config = dict(
    head_dim=64,
    vocab_size=16384,
    norm='layernorm',
    norm_place='pre',
    init_std_up=0.0273,
    beta1=0.9,
    warmup_steps=200,
    schedule='wsd',
    decay_fraction=0.821,
    decay_shape='linear',
    final_lr_fraction=0.0,
    seq_len=512,
    train_tokens=1312000000,
)
MLP neurons of a small language model. Each row is named by its layer, matrix (up: input weights) and neuron, and shows model dimensions 96-223. Each number is 128 + 32 x the weight over its row's rms, rounded and kept within 0 to 255.
Before each neuron's rows, "fires on" lists the tokens most often at its 100 highest values on Wikipedia text that the model never trained on.

fires on: " Un", "all", " un", "ation", "oc", "ham"
L2.up810 [ 56  80 139  97 180 122  98 119 117 101 129 158 144 129 110 103 124 141 126 116 140 159 145 133  47 183 103 135  78 191 148  68 128 122 124 126 169 110 150 107 116 148 120 141 102  71  95 133 152 159  62 141 114 155 171 139 133 163 133 130 168 135 104 152 134 102  95 120 104 105 149 134 104 105 140 139 190 129 100 170  85 166 106 162 119  66 134 128 121 151 176 153 128 176  90  91 116 126 136 144 149 107  99  98 164 115 109 141 150 129 168 144 163 120 168  80 150 137 179 127  85  68 141  69  98 164 123 127]

fires on: "9", "y", " number", " believed", " and"
L3.up646 [204 127  82 137 183 170 127 119 151 158 111 139 145 186 149  91  98 117 131 139 132 125 129  78  74 167 132 149  93 170 140 158 172 220 104 154 102 135 158  96 137  86 105 152 130  93 140 132 140 137  81  90 138  92 138 110 108 138  90 118 127 129  97 171  97  57 128 148  60 128  92 118  96 149  94 168 152 118 117 156  75 128 147  57 112 121 160 159 111 108 217 111 109 135 135  99 111 139  81 169 150 161 165  92 122 150 125 152 150 130 109 126 167 144 149 144 157 108 138  99 121 112 113 135 133 170  89 121]

fires on: " season", "st", "ant", "th"
L2.up923 [183 128  77 105 148  88 196 128 186 106 126  94  80 119 103 122  30 136 116 133 165  81  98  78 129 173 199 117 125 121 118 147 134  88 117  89 129 129 159 112 123  95  98 129 180 167 138  96 119 170 146 134 125 149 144 115 118  81  57 142 110 125 161 103 160  95 167 118  88 128 124  51 192 152 126 111 162 106 179 135  84 109 118 127  94 129 110 133 128 135 146 121 194  86  55 109 158 121 130 111 106 157 153 104 134 173 155  88 132 127 132 172  98 110 137 157 136 132 129 145  77 115 118 125 154 126 127  81]

fires on: "(s", " of", " his", " ("
L7.up954 [118  94 170 150 120 168 133 180 146 161  62 139  78  76 178 141 158 180 123 113 132  66 123 141 170 133 108 195  96 201 142 109 131  96 144 137 121 152 136  92  92 113 104 163 130 146 117 168 125 140 112  83 113 122 140 121 141 130  97  94  70 182 157 167  78 128 142 141 148 139 140 163 155 125  96  65 137  96  84  83 154 130 157 100 162 130 161 125 158 135 138 127 106 113 120 148  83 120 124  99  67  97 143 136 114 118 172 126 135 147 115  82 168  46 117 120 118 143  99 144 101  81 105 174 137 106 113 159]

fires on: " was", " t", " car", "ic", " "
L10.up1045 [166  95 143 105 138 107 125 136 143 112 128 143 111 154  83 180 200  84 106 160  94 141 157  92 166 133 104 152  97 114 158 173 183  93  77  72 153 166 126 162 145 160 123 158 185  89 144 104  94 162 134 143  93 144 156 125 143 130 101 172 100 144 125 104 159 109 149  89 176 148 155 118  89 134 102 155 181 100 173 165 104 111 110 132 136  78  97 126  97 120 136 134 168 117  82 110 167  52 102 213 130 119 156  92  97  95 107 139 109 197 142  91 156  88 135 108 161  99 128  89 155  99 104 111 135  68 134 146]

fires on: ",", ".", " ch", " |"
L9.up477 [136 120 101 178 127 152  79 161 156 159 105 103 143 110 155 121 143 124 130 154  78  83 136 120 130  45 133 129 138 140 157 118 108 107 127  93 136 198 135 146  52 130 103  93  81 122 121 229 152 127 132 167 156 101 101 114 170  91 121 125  95 170 150  97 128 109 157 113 159  89 165 107 140 122 173  58 101 119 203 107 149 128 136 142  97 138 114 112 173 159 151 149 126 114  90 151 138  93  75 127 176 107 165 163 220 128 111 128 119 221 175 112 104 159 131 105 176 121 131 197 145 103 140 177  50  94 112 165]

fires on: "ary", "ative", "ous", "ate", "iate"
L2.up563 [118 143 146 120 154  96 117  63 107  55 102 140 133 139 169 172 154 130 138 163 186 118 143 165  83 122 111 118 207 154 104  89  92 138 112 121 160 162  81  93 158 167 120 106 145 108  47 116 105 188 169 108 180  82 130 154 103 141 165 122 116 187 217 110 109 176 130 121 100 122 105 101 164 154  99 159 143 134 158  97  89 134 125 116 182 142 172 121 117 105 137 137 153 108 116 124 158 114  76 105 122 156  95 104 143 117 141 130 155  98 135 121 130 125 214 134 115 166 117 126  60 148  81 118 175 148 157 134]

fires on: "iz", "all", "ro", "put", "arch", "or"
L2.up774 [101 101 115  98 149 150 104 138 132 138 149 171 122 104 166 137 134 135 171 138 134 112 117  89 135 135 137 130 145 169 113 153 180 162 129 156 102 141  73 192 151 113 187 118 119  85 183  91 111 136 148  79  99 161  79 119 112 120 140 114 135 140 127  84  85 115 151 162 159  94 107 101  95 139  16  94 108 125 130 109 149 121 183 163 123 207 155 168 176  79 132 173  90  86 166 173 120 126 111 113 194 156 187 126 137 140 163 113 164 116 118 142  93 102 148  88 164 113 100 145 146 113  98 136 153 168  94 121]

fires on: " L", " G", " T", " M", " N", "s"
L11.up542 [148 150 151 109 141 147 152 161  86 134 125 134 185 185 113 148 168  92 133 112 104 119 114 150 136 107 115 201 157 168 141 117 113 149 140 100 190 132 115  99 128 155 104  84 149 171 153 122 105  94 128 171 148 116 205 150 126  97 124 139 165 100 120 123 134 100 152 141 124  97 175 119 132 140 134  97 143 110 129 110  94  37 138 126 164 111 140 175 151  82 243 111 137  81 153  62 142  87 138 131 123  99 131  67 124 161 153  95 112  63 107  95 117 128 161  94  77 106 162 120 127 112 108 106 117  97 144 145]

fires on: " number", " work", " householder", " Votes", " new"
L2.up784 [113 113 230 100 167 155 214 162 114 145  76 139 182 121 152  86  90 124 129  83 140 145 134 148 115 147 139 110 122 173 125 144 130 148 115 108 151 213  82  94 165 166  76 129 136 106 129 144 105 100 186  69 131 170 103 100 175 125 119 137  63 109 125 121 124 148 113  98 115 180 111 119 155 194  99 137 152 138 177 126 146 118 130 138 192 124 154  70 165  97 149 131 135 128 108  70 123 148 147 100  87 165 114 129 148  81  85 199 138  62 118 117 155 153 112 113 117 190 188  76 103  57  94 139  77 141 137 121]

fires on: " G", " C", " B", " g", " J", " K"
L11.up960 [121 104  94 157 141 170 175 130 121  98 109 121 125 172  60 144 145 123 160  77 127 144 188  81 152  98 105 102 157 127 130 141 101 129 130 190 119 101 160 118 119 109 153 111  93 137  90 161 130  94 141 155 143 111 133 186 155 116 116 157 190 153 104 138 107  78 124 120 116 151 123 113 117  78 168  75 163 143 139 160 143  86  93 152 184  80  83 118 115 160 167 135  95 131 157 135 144 166 143 112  95 128 124 121 123  90  89  95  50 154 148 166 157 141 104 134 146 123 196 126 125 178  96 114  83  96 171 183]

fires on: " T", " C", " Ch", "–", "c", " G"
L9.up174 [131 137 114 134 100 130 145 166  90 148 156 120 134 121 132 100  82 129 109 179 107  28 133 121 108 135 108 144 110 140 114  79 109 131 106 117 112 147 116 146 108 139 189 163 185 100  51 136 152 127 197 143 158  97 184 189 151  80  78  97 133 123 116 125  93 126 152 186  89 140 132 142 125 124 174  76 131  76 170 121  98 137 137 154 187 124 152 114 111 170 177 161 141 137 151 136 101 135  87  89  87  91 118 121 165 113 110 128 127 113 151 139 112 134 173 132 139 160 164 121 125  77 142 170  59 105 117 119]

fires on: "s", "z", "es", " with", " Miss", " in"
L3.up545 [142 137 110 143 138 119 213 125  92 153  82 148 125 101 135 170 113  89 145 180 155  68 157 169 117 142 102 154  81  93 124 108 151  80  53  75 157 144 140 108 143 121  40 134 139 135 101 145  83 170  96 114 119 154 149 117 132 110 122 123  69 167 132 125 196 123 148 167 122  87 142 160 149 167 100 111  81 150 152 125  89 149 118 164 140 134 122  76 102 136 126 168  97  80 152 137 144 170 130 183 147 130  88 150  80 126 170 109 110 162 125 153  80 132 108 149 112 135 162  94 169 138 136 143  97 121 121 149]

fires on: "0", " many", " several", "5", " and", " some"
L9.up764 [ 86 148 140 164 163 175  98 212 143 151 103 162 152 145 141  94 101 120  71 158  47 134 175 157 169 100 111 110 142 182 174 173 137 105 108 155  91  99 153 158  62 161 154 159 124 140  60 139  68 133 121 109 137 139 163 103 107 149 141 144 136  69 152 132 174 174 183 153 137 219 142 111 125 123 136 102 135 217 122 111 144 157  79 130 164 171  75 158  96 101 142 120 128 147 133 161 130 183 139 176 109  90 128 169  88 132 101 139 156 125 130 169 187 171 119 139 179 110 126 153 101 126 128 162  78 187 127 116]

fires on: ":", "–", ",", " |", "/"
L7.up464 [134 136 102 110 112 112 196 139 109 105 185 150 148  90 118  78 134 126 126 119 111 120 155 154 137 120 120 127 167 133 135 162 121  79  93 182 141 164 147 173 176 147  88 154 163 119 130 138 148 186  93 165 178  96 105  71 104 184  93 165 171 117 136 125  87  96 206  69 160 132 127 138 104 132 119  97  93 158 111 141 116 136  92 160 124  78 118 126 141 114 125 142 135 151 150  88  83 103  96 129 100 141 122 168 154 124 133 159 117 131 109 150 113  97 134 137 110 150 119 141 170 113 148 121 149 125 147 182]

fires on: "in", " down", "and", " out", "ide", "up"
L3.up1069 [151 109 144 113 158 146 124 121 167 173  99  51 128  92 118 110  91 154 116 168 115 135 165 130 203 114 123 121 153 155 113 118 100 128 110 146 128 155 146 132 132 125 168 160 157  85 162 120  90 160 189 105 143  76 212 161 117 110 107  74 201 172 132 104 131 175 139 116 157 101  91 121 146 100 124 133 150 167 121 146 144  86 120 143  78 126 104 149 101 108  84  78 156 110 158 130 193 109 104  88 160 147  79 137 171 155  95 112 102 148 187 122 114 126 111  93 105 113  94 116 181 101 141  78 118 140 136 134]

fires on: " ", " to", " can", "'s", " must", " who"
L7.up256 [125 134 173 138 115 115 145 211 154 102 145 154 177 133  75 112  85 112 139 152  78 102 182  76 141  93 135 174  76 126 135 158 144  88 126  91 154 134 156 164 208 116 150  89 123 155 132 123  84 123  93 176 105 141  97 129  79  62 148 152 115  98 132 131 122  99 109  80 115 151 137 115 181 140  85  78 101 120 104  84 112  99 154 197 108 118 165 146 167  95 155 137 114 143 112 124 126 125 166 152 175  97 168 153 107 143 144 136  93 177 128 112 161 105 175 140 157  99 172 158 101 146  79 205 147 134 115  63]

fires on: "1", " River", " is"
L11.up708 [135 108 163 136 120 121 137 132 127 107 136 108 133 184 109 143 121 153 195  99 100 141 162 171 131 156  75 140 133 131 125 162 172 125 150 114 102  48 108  93 116  63 128 111 125 101 149 112 131  93 153 147 151 159 192 101 192 105 163 176 187  94  80 134 121  86 151 145  51 170 144 120 155 185 137 149 109 107 123 136 126  93  96  58 149 165 105 103  83 122 170 156 145 148 168  58 103 119  84 119 117  80 110 152 144 125 108 111 155 108  74  70 109 111  97 101 149 113 139 137 148 154  61 177 111 108 152 151]

fires on: " #", " of", "ologist", "fl", "ole", "j"
L2.up7 [151 121 137 178 125  58 103 149  86 102 141 127 117 134 158  71 138 138  97 147  82 155 108  45 180 176 108  77 123 105 137 148 194  79  51 146 128 149 137  94 141 191 145 112 119 120  93 126 154 177 146 118 119  88 191 123  65 133 107  96  95 150 139 116 131 139 151 119 153  94 134 105 103 183 131 148 144 133 124 130 106 106 108 181 120 147 148 142 105  80  74  71  75 146 113 118 158 140 115 131 135 159 143 152 147 162 147  86 157  45 105 104  80  65 183 125 116  85 156  96 159 163 126 153 185 108 161 157]

fires on: "–", " ", "^{", " Sm"
L7.up5 [139 120 108 178 152 163 135 144 143 114 129 155 164  96 100  97 131  79 121 141 115 108 116 121 132 100 161 111 107 125  98 143 116 168  95 114 131 108 104 157 153 141 103 145 152  96 115 117 128 121 149 114 139 126 137 141 170 121 154 158 120 150  96 158 166 141 114 104  84 158 151  94 152 150 129 116 128 135 133 130  89 108 118  63  90 138 144 182 127 109 147 141 154 120  76  92 115 151 118 139 150 139  95 141  91 136 151 200 126 218 152 154 144 102 140 121 107 148 118 189 169 135  56  94 178 145  95 131]

fires on: " "
L9.up720 [136  81 152 144 137  78 113 116 116  68 111 155 150  91  50 147 147 155  92 159  98 143 183 123 185 111 179  93 113 180 139 147 129 145  85 108 151 142 134 117 101 129 135 102 138 126 119 122 144 164 164 146  57 101 117 163 165  95 168 179  97 102 198 192 181 126 118 135 150 139  99 147 171 108  98 132 119  77 153  61 153  88 107 108 147 106 151 165 120 173 123 175 174 131 114  87 120 178 137 177 153 113 127 178 110 105  86 113 127 144 152 148 102 136  91 136 181 153 111 146  99 104  58 167  61  29 105 129]

fires on: " |", ":", " as", " →", "."
L11.up1128 [151 125 128 121  98 153 204  83  51 122 168 128 125  45 180 169  91 113 173 100 151  54  94 156 138 138 104 144 163 119 144  80 102 173 121 194 125 119 139 131 107 148 101 149 139 155 167 141 202 171 100 131 118 130  78 120 165 147  93 127 159 139 101  67 132 144 115  85  86 128  92 108 127 121  46 142  28  86 132 158 119 135  97 166 135 145 137 148  94 133  80 141 184  89 106 113 130 151 160  92 131 119 135 131 122 121 149 120 177 122  88 120 130 115 152 188 121 114 144 112 116 197 105 106 160 105 166 167]